python train.py --n_layer=18 --d_model=160 --n_head=5 --n_kv_head=1 --head_dim=32 --d_mlp=448 --vocab_size=32000 --activation="swiglu" --norm="rmsnorm" --norm_place="pre" --norm_eps=1e-05 --positions="rope" --rope_base=10000.0 --rope_fraction=1.0 --qk_norm=false --attn_scale=0.177 --bias="all" --tie_embeddings=false --parallel_block=false --extras=["capped logits"] --init="orth" --init_std_qkv=0.0285 --init_std_o=0.00475 --init_std_up=0.0285 --init_std_down=0.00284 --optimizer="muon_variant" --lr=0.00728 --lr_mult_o=3.0 --beta1=0.95 --lr_head=0.0156 --grad_clip=1.0 --warmup_steps=200 --schedule="wsd" --decay_fraction=0.716 --decay_shape="linear" --final_lr_fraction=0.0 --batch_tokens=65536 --seq_len=256 --doc_mask=true --train_tokens=333200000 --steps=5085 --dataset="wikipedia_en"
MLP neurons of a small language model. Each row is named by its layer, matrix (gate and up: input weights) and neuron, and shows model dimensions 0-159. Each number is 500 + 25 x the weight over its row's rms, rounded and kept within 0 to 999. Numbers have three digits each. A neuron's up and down rows have the sign that makes its largest values positive.
After each neuron's rows, "fires on" lists the tokens most often at its 100 highest values on Wikipedia text that the model never trained on.

L6.gate240:483502476459470487542538502531530526466455527491494545489481517502498489471488511492508470480490519509525484542538543511525549492496469503574521545531488518501495521457501517511500486517504483505483468499475491441454510481531489507447508524505499502507538473450481504530491512470531534519508522458522492507444480531508515512473463490525519509502524497468515479490508511458509484482535483515519491474477471494462484563500513506503523497470484501511470479483543498469525476529505523
L6.up240:434496450484469536529506508488513495507455484462480531518537489527500496501504480492507522507526542490484542533513489521465526508571479472487471509487502530560510520485494499545516470512476465501503455509544488516494530522508546567509505483493516498557526502461461464504508491485454524501481512528454470499494497524489545496499489490481506474556488502496514484520505497489487541506488483543534516489490482488485504523508500559507489490507511484489527473511479495518539471492473507
fires on: " |", " as", ":", " called", "-"

L15.gate22:515529494497488482460528493552474480502462509501507507499488445514493517512488484458491469480513506536494516481503506532492464523520551472523505525487515480547479508508565472546491478549522527537486496474496511500512480488531504496520500508494517508496486446513496541505517484485514483519589525470523482517517488525515478521532484514464533474472438503489491504486488484477518507493526515497510514532470485489525531528551541525528527477499538481492441504555490499522497501491504534
L15.up22:519478479519477514514538468526471533521475495488510466465461557555509505491501459450460498488493515469522492506473493582503464463468502516501488492496493510514487482462487498478509474466487498514491462496495501485484478506505529523529506544454479514494544500502459505462435476480523483501458487432491549502468532475513521505521494531530526511491520502461514473489507506516520479488493506489482493501560493518482491459456455499478525491514499482491466509510496504502525480487482490
fires on: " the", " his", "s", " its", " her", " their"

L6.gate69:506522533521477496496514505450531454498445497488455516505484478449510531504497515496548521524518468516454489490471538513478511449492497545507506462513473518485485556464518528515471452528493494516504531518491488493501518497530473507527529499526523480501503483486531498506502455500493527499504519493526522488543563503474467517428520485509472500479505528493486494508503486456489474489494488471529513500512550533488471461463539508519520543496490491445504482506464474490477504473521510
L6.up69:480489511481472536499484546512529501518487512520478475512545486502537538491541497481502493533509521504501507488444532470543458430481472531530489484530539516508483494487510533482490471491543507479492505503514516501460487466459503513483521479522533477484529528505461505516550505495469513475487562500519428487534531494494496473549517508496489489468472469525489474527518502476540544479512511480505496509511512485492534461523509516512492496509529505479536503546516523476461515518486460
fires on: " in", "==", " for", " yards"

L11.gate327:474501501512456526495512493503491544486485491523502435483534471524516508473508492532494467496452457529509489496458505497542525450528513530519480515488491508524487502478518516485482510512489461545458517539533466430512511500476519487539464480495500507517482447468455495466518530498488482516524480502550462500522461469516495469512512511536506467481531502523507509519497469456541450468467536506496529499463492513488488479499497520447527511468509482509497490490481513526477480520519507
L11.up327:509465456514469486507520495472527489555450496503503519482482517476497475463472503523463496528423459523513454504518512503503507473484500481475524526504445462531486524491518509467483468489504519515448523515496517513478531482487519487529499463483486506499495477514478505491481488494501544539503525461500508473546516452462506479511528464532502501483492521527516483536501505475538491456460530516493506521497508453482462539531471524506498526481520467477540470516492530525536499513542498
fires on: " a", " this", " following", " the", "=="

L13.gate42:489460503487445509538514544508490488510526494506550463486504521521503482491460449485486470481498504467456442516474509490507481510504505502476528520512517452483497490467522486494443484469461533480503484485510504495482504438476503542476518517518495490497512470522508513527529530474509475493510498485536521479497486517487537503490497474492530510536479485546469503480451479514485490526529521436504497548512496497506484437486455499517530528500492474507515509481535487569472529520510515
L13.up42:476466535464486441500505482513495490529511487479503494550521521482470498442462510480497548477528527498551488462487493493475512507517475530503492553443525549506540485431521466506514483484533492507455519508502521527443508526530467481485478516455513487480521544505505522522508494511524484469501495521496520531503517490514517506558506488512513509507508499505488506495504483520455460502553467505453498464516518498492498514479461507491508522499483508494547529528496476481495529495491542
fires on: " |", ",", "born", "partial", " =", " on"

L12.gate365:508512497473467492521506513513485556499509474532492510491485493514494430491525499490467489497467499517456494478507502565530534498507488510531481504505540485475539488476482513525516510521531480524553495528503525562473530463502532499535500514514515533541497516515500532493488472495492469521461478515464466501505457549497495478522507479515496488511512489504447496508471498484527527537527506478439477522465531502501517483496490528495431503507515473455505479505551486471461490492468470
L12.up365:526466479504536515527478532518503522510490501514484470488528488531454499436503497489495533541463458497505513515500548511525530514525510534505513551486522490469520490489482530476518448466527505515499510493462463507489533505508476479527502504453512493553513523481453478456519511557515486533520504506505468472453501466519518515439503538496485497511514484491486507487461477494463466535545492533534481541522527503515492486517480488537532479518528493522501545483471499523509500484479491
fires on: " and", " a"

L11.gate272:479454508501506498494519530495487474491516553498486451538514525523525502547493484515553529504492470504514477512531520526532518516546479504506535491508509497485539483508490511495478462472537488476442475503491491477518520489503557470524550483523502499524548514540498535486499477502502500516484458508510446526477483516542499526478507530468531503532514449572523484480493516485486485506468488497510510528500495476484502510503446528454470500465518534485484468449523500485503508482487521
L11.up272:442451527515473469527483538491499480512523506517516508489502471504471489495499540508473496505491519503487491528504554488487503513511510517495486510480519511494423536526511501461529539508510521511445514509468510480517477507491558509469492469499499490494519558465512540474477499507525474500536493499496523502487532512554546506475485497493473508517502530514491525466486489529462500522485516468530452544522483501490474512515504470466559481489452515492469492465467508497475495469445536
fires on: " the", " of", " along", " on", " and"

L15.gate278:466500498500501525477522496480525470482505508469481494490509528483475543488490509486498454520561519524492518583488479516512525537479493470529496508518495523512512495501487435495471541447474448529506485486496511489519544553502495527512521510501474539499497468497514504512488518511519499522518478480522521549489524489488515484561557512489459477504520475532517493478513480493504511545530498437531520472500494527520525481476501515492523469522495481475528464552477494470490495534493522
L15.up278:490541551501493497481541470494524445511486467491485490486496463476498575503431512471490491485500520555498509473502474523498523517520511481512559487535528536483492481493470488509496490508516508475474515536456491528478549529549515545503556486530515531502516498478500485485509495530492474476469475537509522531537537478506538512501506524524487529512514511503447489510508495454509505504507498499493508496477489493494519464507488506522496441505496481491490526550540453515505474502473514
fires on: " of", " more", " in", " too", " very", " much"

L8.gate260:528513482533501476484463522461497533517446520524509486482520491498487453469521511517562476486529526504506470530507502484423482532512496517528499520518543500469497465489489433501513517493512484471519493500509497479492506548512463508519488530522499510492482495532504533514500448531519496533542516492528529514521487528469482469524505522531511469504533501471562485494517518498510474512512529475500484477484516505464555482496562534486497439491489464499463477482493482512486509506488524
L8.up260:462518518478513542462505439521503490483463487493505484511522490515539483559469538514479493493501470483477540512529472473533496480511541528488504509513491459505475485563521508456462500504495496461476482544511529494529520517459509472494501479480499498523486519550481436479473521506548494499490466559473491504515540460480517519520511493478508517525527472517444501512496517492491497534500515510479505503466462543494495512528494528490490498503478514520522474542497495495536556490521492
fires on: " between", " of", " in", " across", " serves", "yn"

L9.gate30:505532504496488508540507491512509522589476495513492502470509491499462489510528477513502534472516475490531512547494464509515521507482528519491535467539525492500481488547511466474502579464480535484489517484488492505531528532511509519546477498506471460529450493459485488507519495506522506490510465496495551463530480532503454495509533505538494484534529524493507478510509451478495457477520534528498507464458512494509504490544509485441470535517498506522490482492482513506501508471530483
L9.up30:459506500462494514509470496505459448457513526480483452481505460473496525531496497429540519535517497550489464473502472475513486471516497497484510446492466474539488504527504534507478520509510510458478488497505510498485511498510476511508466474543534498510501491521490454472532525574518518506536477531488470469472529515499479483517510503456470496498511514505477499541521489493478481503511495469475491490484483505506462476505465480463520522510526466523559507532516474527503485518547478
fires on: " of", " between", " than", " to", " by"

L8.gate422:522502498465479512488516575499509490493487523487512447513489542500520452549556492465486508462502473545471552496485530530513473489499520521482501436491486508515516527502530479497466479500493520510517499511505455473526501487507521494497466511540442461507473511494479488479515529479473471504496511499475528497510523535530524489490530478453490512519506463494441505496508477473539530518502497474474537512499525501451505442519463522524471526514514514509459508529486466510479481503501497
L8.up422:495471514489547547521498511502494510510448520470491508506530485452503560548529471492485498473540494497494493461513481484492508445500505519503543547533509495472525522479531495471468455508521481536479482518512501483510470466503458455505486485504506478501505508450483513528515521542523482497465490493531544517496500526472490487549545467490482484501467504532509506553483499505475495505536507542471530494460531509473483515509509458505468497502456525521500463522513483460473472479511484
fires on: " in", " on", " |"

L3.gate274:523528481516488513516488479511462474510512511474519501500464460514487515467502453449477455488462502456494472518489505483512468457544589485481491503501529506502515478517531459538493520532499495537519485496512518469515523508474499524510489502522533501562520519527485528508517509486501485517531501512522520487533477519476468485486495511527526469484460504497467506502545505462519484487522499486503496452527449535494470495541480498471478527469490510442441494474510538509485505495500531
L3.up274:515507507499487461518492504492505487492499500490480517497534512513496486506452484521522480514505543493530477500527467491502488536532499492478474494509489519508537439455497485493493554520532514537555499483471561471524499477507535506564478488539530495534530539506505531519521485470520503547482535559503527467529463526505426517497501512509508476506459510510470508530476489480502495473509451540485490463538483539520516540514495531504510483467485509500482478490485515514528492500463487
fires on: "'", " own", " an", "s", "An", " first"

L15.gate256:525506460478463517502507484523529513511486465478487515523510525460500473482526522536541495506530474513518494520479487516517498503504541482505473527501574523526450455473510493501491505477502479494519512483496506460451509494490494522485462542580510510497482526445491519526503488522511505494514489500515483503503498478486562509524495508535512486523514478464582525472486487493487483536495549521507462493470525525481506491551484479475523497483474497498484500516525457485505477490459554
L15.up256:497532503515502479533496448480467488515485438516530468501473546521463500480491474487527497511519490529470494540506491458499529493475505532533508491498495491533482499507486547507495495490473488507497499464555450476520550500540482493490475543552485477469486501461492457526527526512489502490523492500474465493502463531510598479525477518516537478544512485522509504475524481481472502537499542513518509532496521537478471495502494500489482496514498482516471500528460487473484508486480470
fires on: ";", " |", " of", " between"

L8.gate360:510460511446499533543526538452477535506525484525462467537522499501488481527509488484495501533504545532432495532493553532511519499486506500503500470511508488471512467503487517536462513509461493516515485519487498478540484503463458502519511500539494499476518475522542536497495506508471486545544506489537491529532496563471479491458456455498496464522523452478505484496479514471486498504527501464500495485518491469457491508497490516497503499529463523477539515480496535485525464494514500
L8.up360:459496532489465449511497467414515481511496453547496488502517516461482504506499493520475477531537489477513510512459519490489541507483512506499522530485487519446514525435481488500500478507465496518522476478508504470518482493528481490508473482480549501498473550491473512477499487464512483524531515468502529531501544515496521512520486467475455491453525494492535488535506448470473506502485511511479489532505514511504493452475517509471502511531532518484507546504493516517475440542480501
fires on: ",", " and", "'", " on", " in", "–"

L15.gate408:519500514513493477480489492531502496537505470511532522487524505498528488455571511507485461490526484528510499522491487549500526521540480486511538500512512513506483489502536515513508494485548479506458497526529482461460513449535480495479489528508481515546511508531476520549483514525513485497509472499486548508492463528513450508469505510470510465453490451521502509555501546503512497527500524541477522547513500518486507515470504533501442521478521475458470521500493553474501457502517519
L15.up408:476449498470471474527506539471526552519500521530544497469461510546492515510521486478464513495472521523508492451498544578558500473499521497526506512504502536533514502520466502474453476531479532519467497483480505525503496481489517474481495498494448472538514491488457514504494519505522503498498541494511534486490499572500521506492547489501539526528500516526548530471463441504510525471505502524493481504520492501487481488527519465473503465502502474484532502501499507505516515494512467
fires on: " the", " a", " |"

L7.gate410:497510474510493544564507517527512502489491494481513528488513517519481539504495514512547462518477490479491514516538484543527501497512520459527494550515483523572530497495526489471514506461502463539472500482485504504515500464525530519436528513510470480487528526449479482517469525498489489457511475508493496479512479516504496466513477508494527526470520493515510522507487554496513450446538488498529487510461509468513497536491536511488531484468512492518482514498507527503569539554493498
L7.up410:489504516523493503499464515494489519481482504461499509495476468535465544496488502516524481506507492464489504527498529508519468492511533498527494551547510513516471518505538512492522487430545515486446483489512505497511504456517498505522490519431488510495523508550446539466499526538479465471496473539514528491484489472446488485517476506518500489506539515531500508512546475513478492513530485490524521525493537472487504537462522541514485454524541460475536476490494478503525526503525457
fires on: " as", " called", " named", " into", " designated"

L12.gate443:497441533496489532525523515501526508478474521460484523509454518518486532533504453468505466529536538433478524491518464528548531487555539472514499481508556475538498498511481484478502504505498501499504472516481536509499477542517509515512468487514524500514494508513511530480515512466459478517488486503510528527465450485542503493501510498540500525498506541499441522510501501485497493503504485531458529528513544505507533497545472494525497451470473536484528489511488511505462512474523497
L12.up443:514493508452509500502505475479479464525542458475456549475499529485499515478535505531468470518461510524432425501492499506499529533523511537496477480501463470490535516521495518509479519547476481540455508473485506507491504512565456489590506503493470464494483509546511484522505494464566514532501472514488488493511480503482499501456473498499535520473489522473495490486501505505462495498504494506522525509497491507514498515511492529523475481485527521525479480469493525510509524521497482
fires on: "'", "s", " to", " their", " death"

L13.gate127:528438516556482535474453508483516542484482539520551490517526504477518482495513486502429497488521553487511515531475555520474523509493468483507493552540462497516504490475513462483488484523512526492521492528552512482527494484498467491529538509491450496520504522538508493486513503528541516509491511544503462482535502512511489485495510473509512481480511463469477502516489504474516494480509488523482462519517516482485541502531494502523507488560534503515480534561470515471487494481516476
L13.up127:525468490489506470520487516474482522491540512512515509454477509532518457494488444546471501511441492516473551482513499507554482487488498498515523538497538516499489472508490481543486568475480501485503504493484504477520475501474501545514459542490473522481506455475528482486520498491495477539500509530489553549467512492479493470526486467495524464509522501512517509509447518547500517475510446542514465503504523540514516475527482486505518551476522528504486507503497509541500500520532503
fires on: " (", " the", " in", "th", " part", ","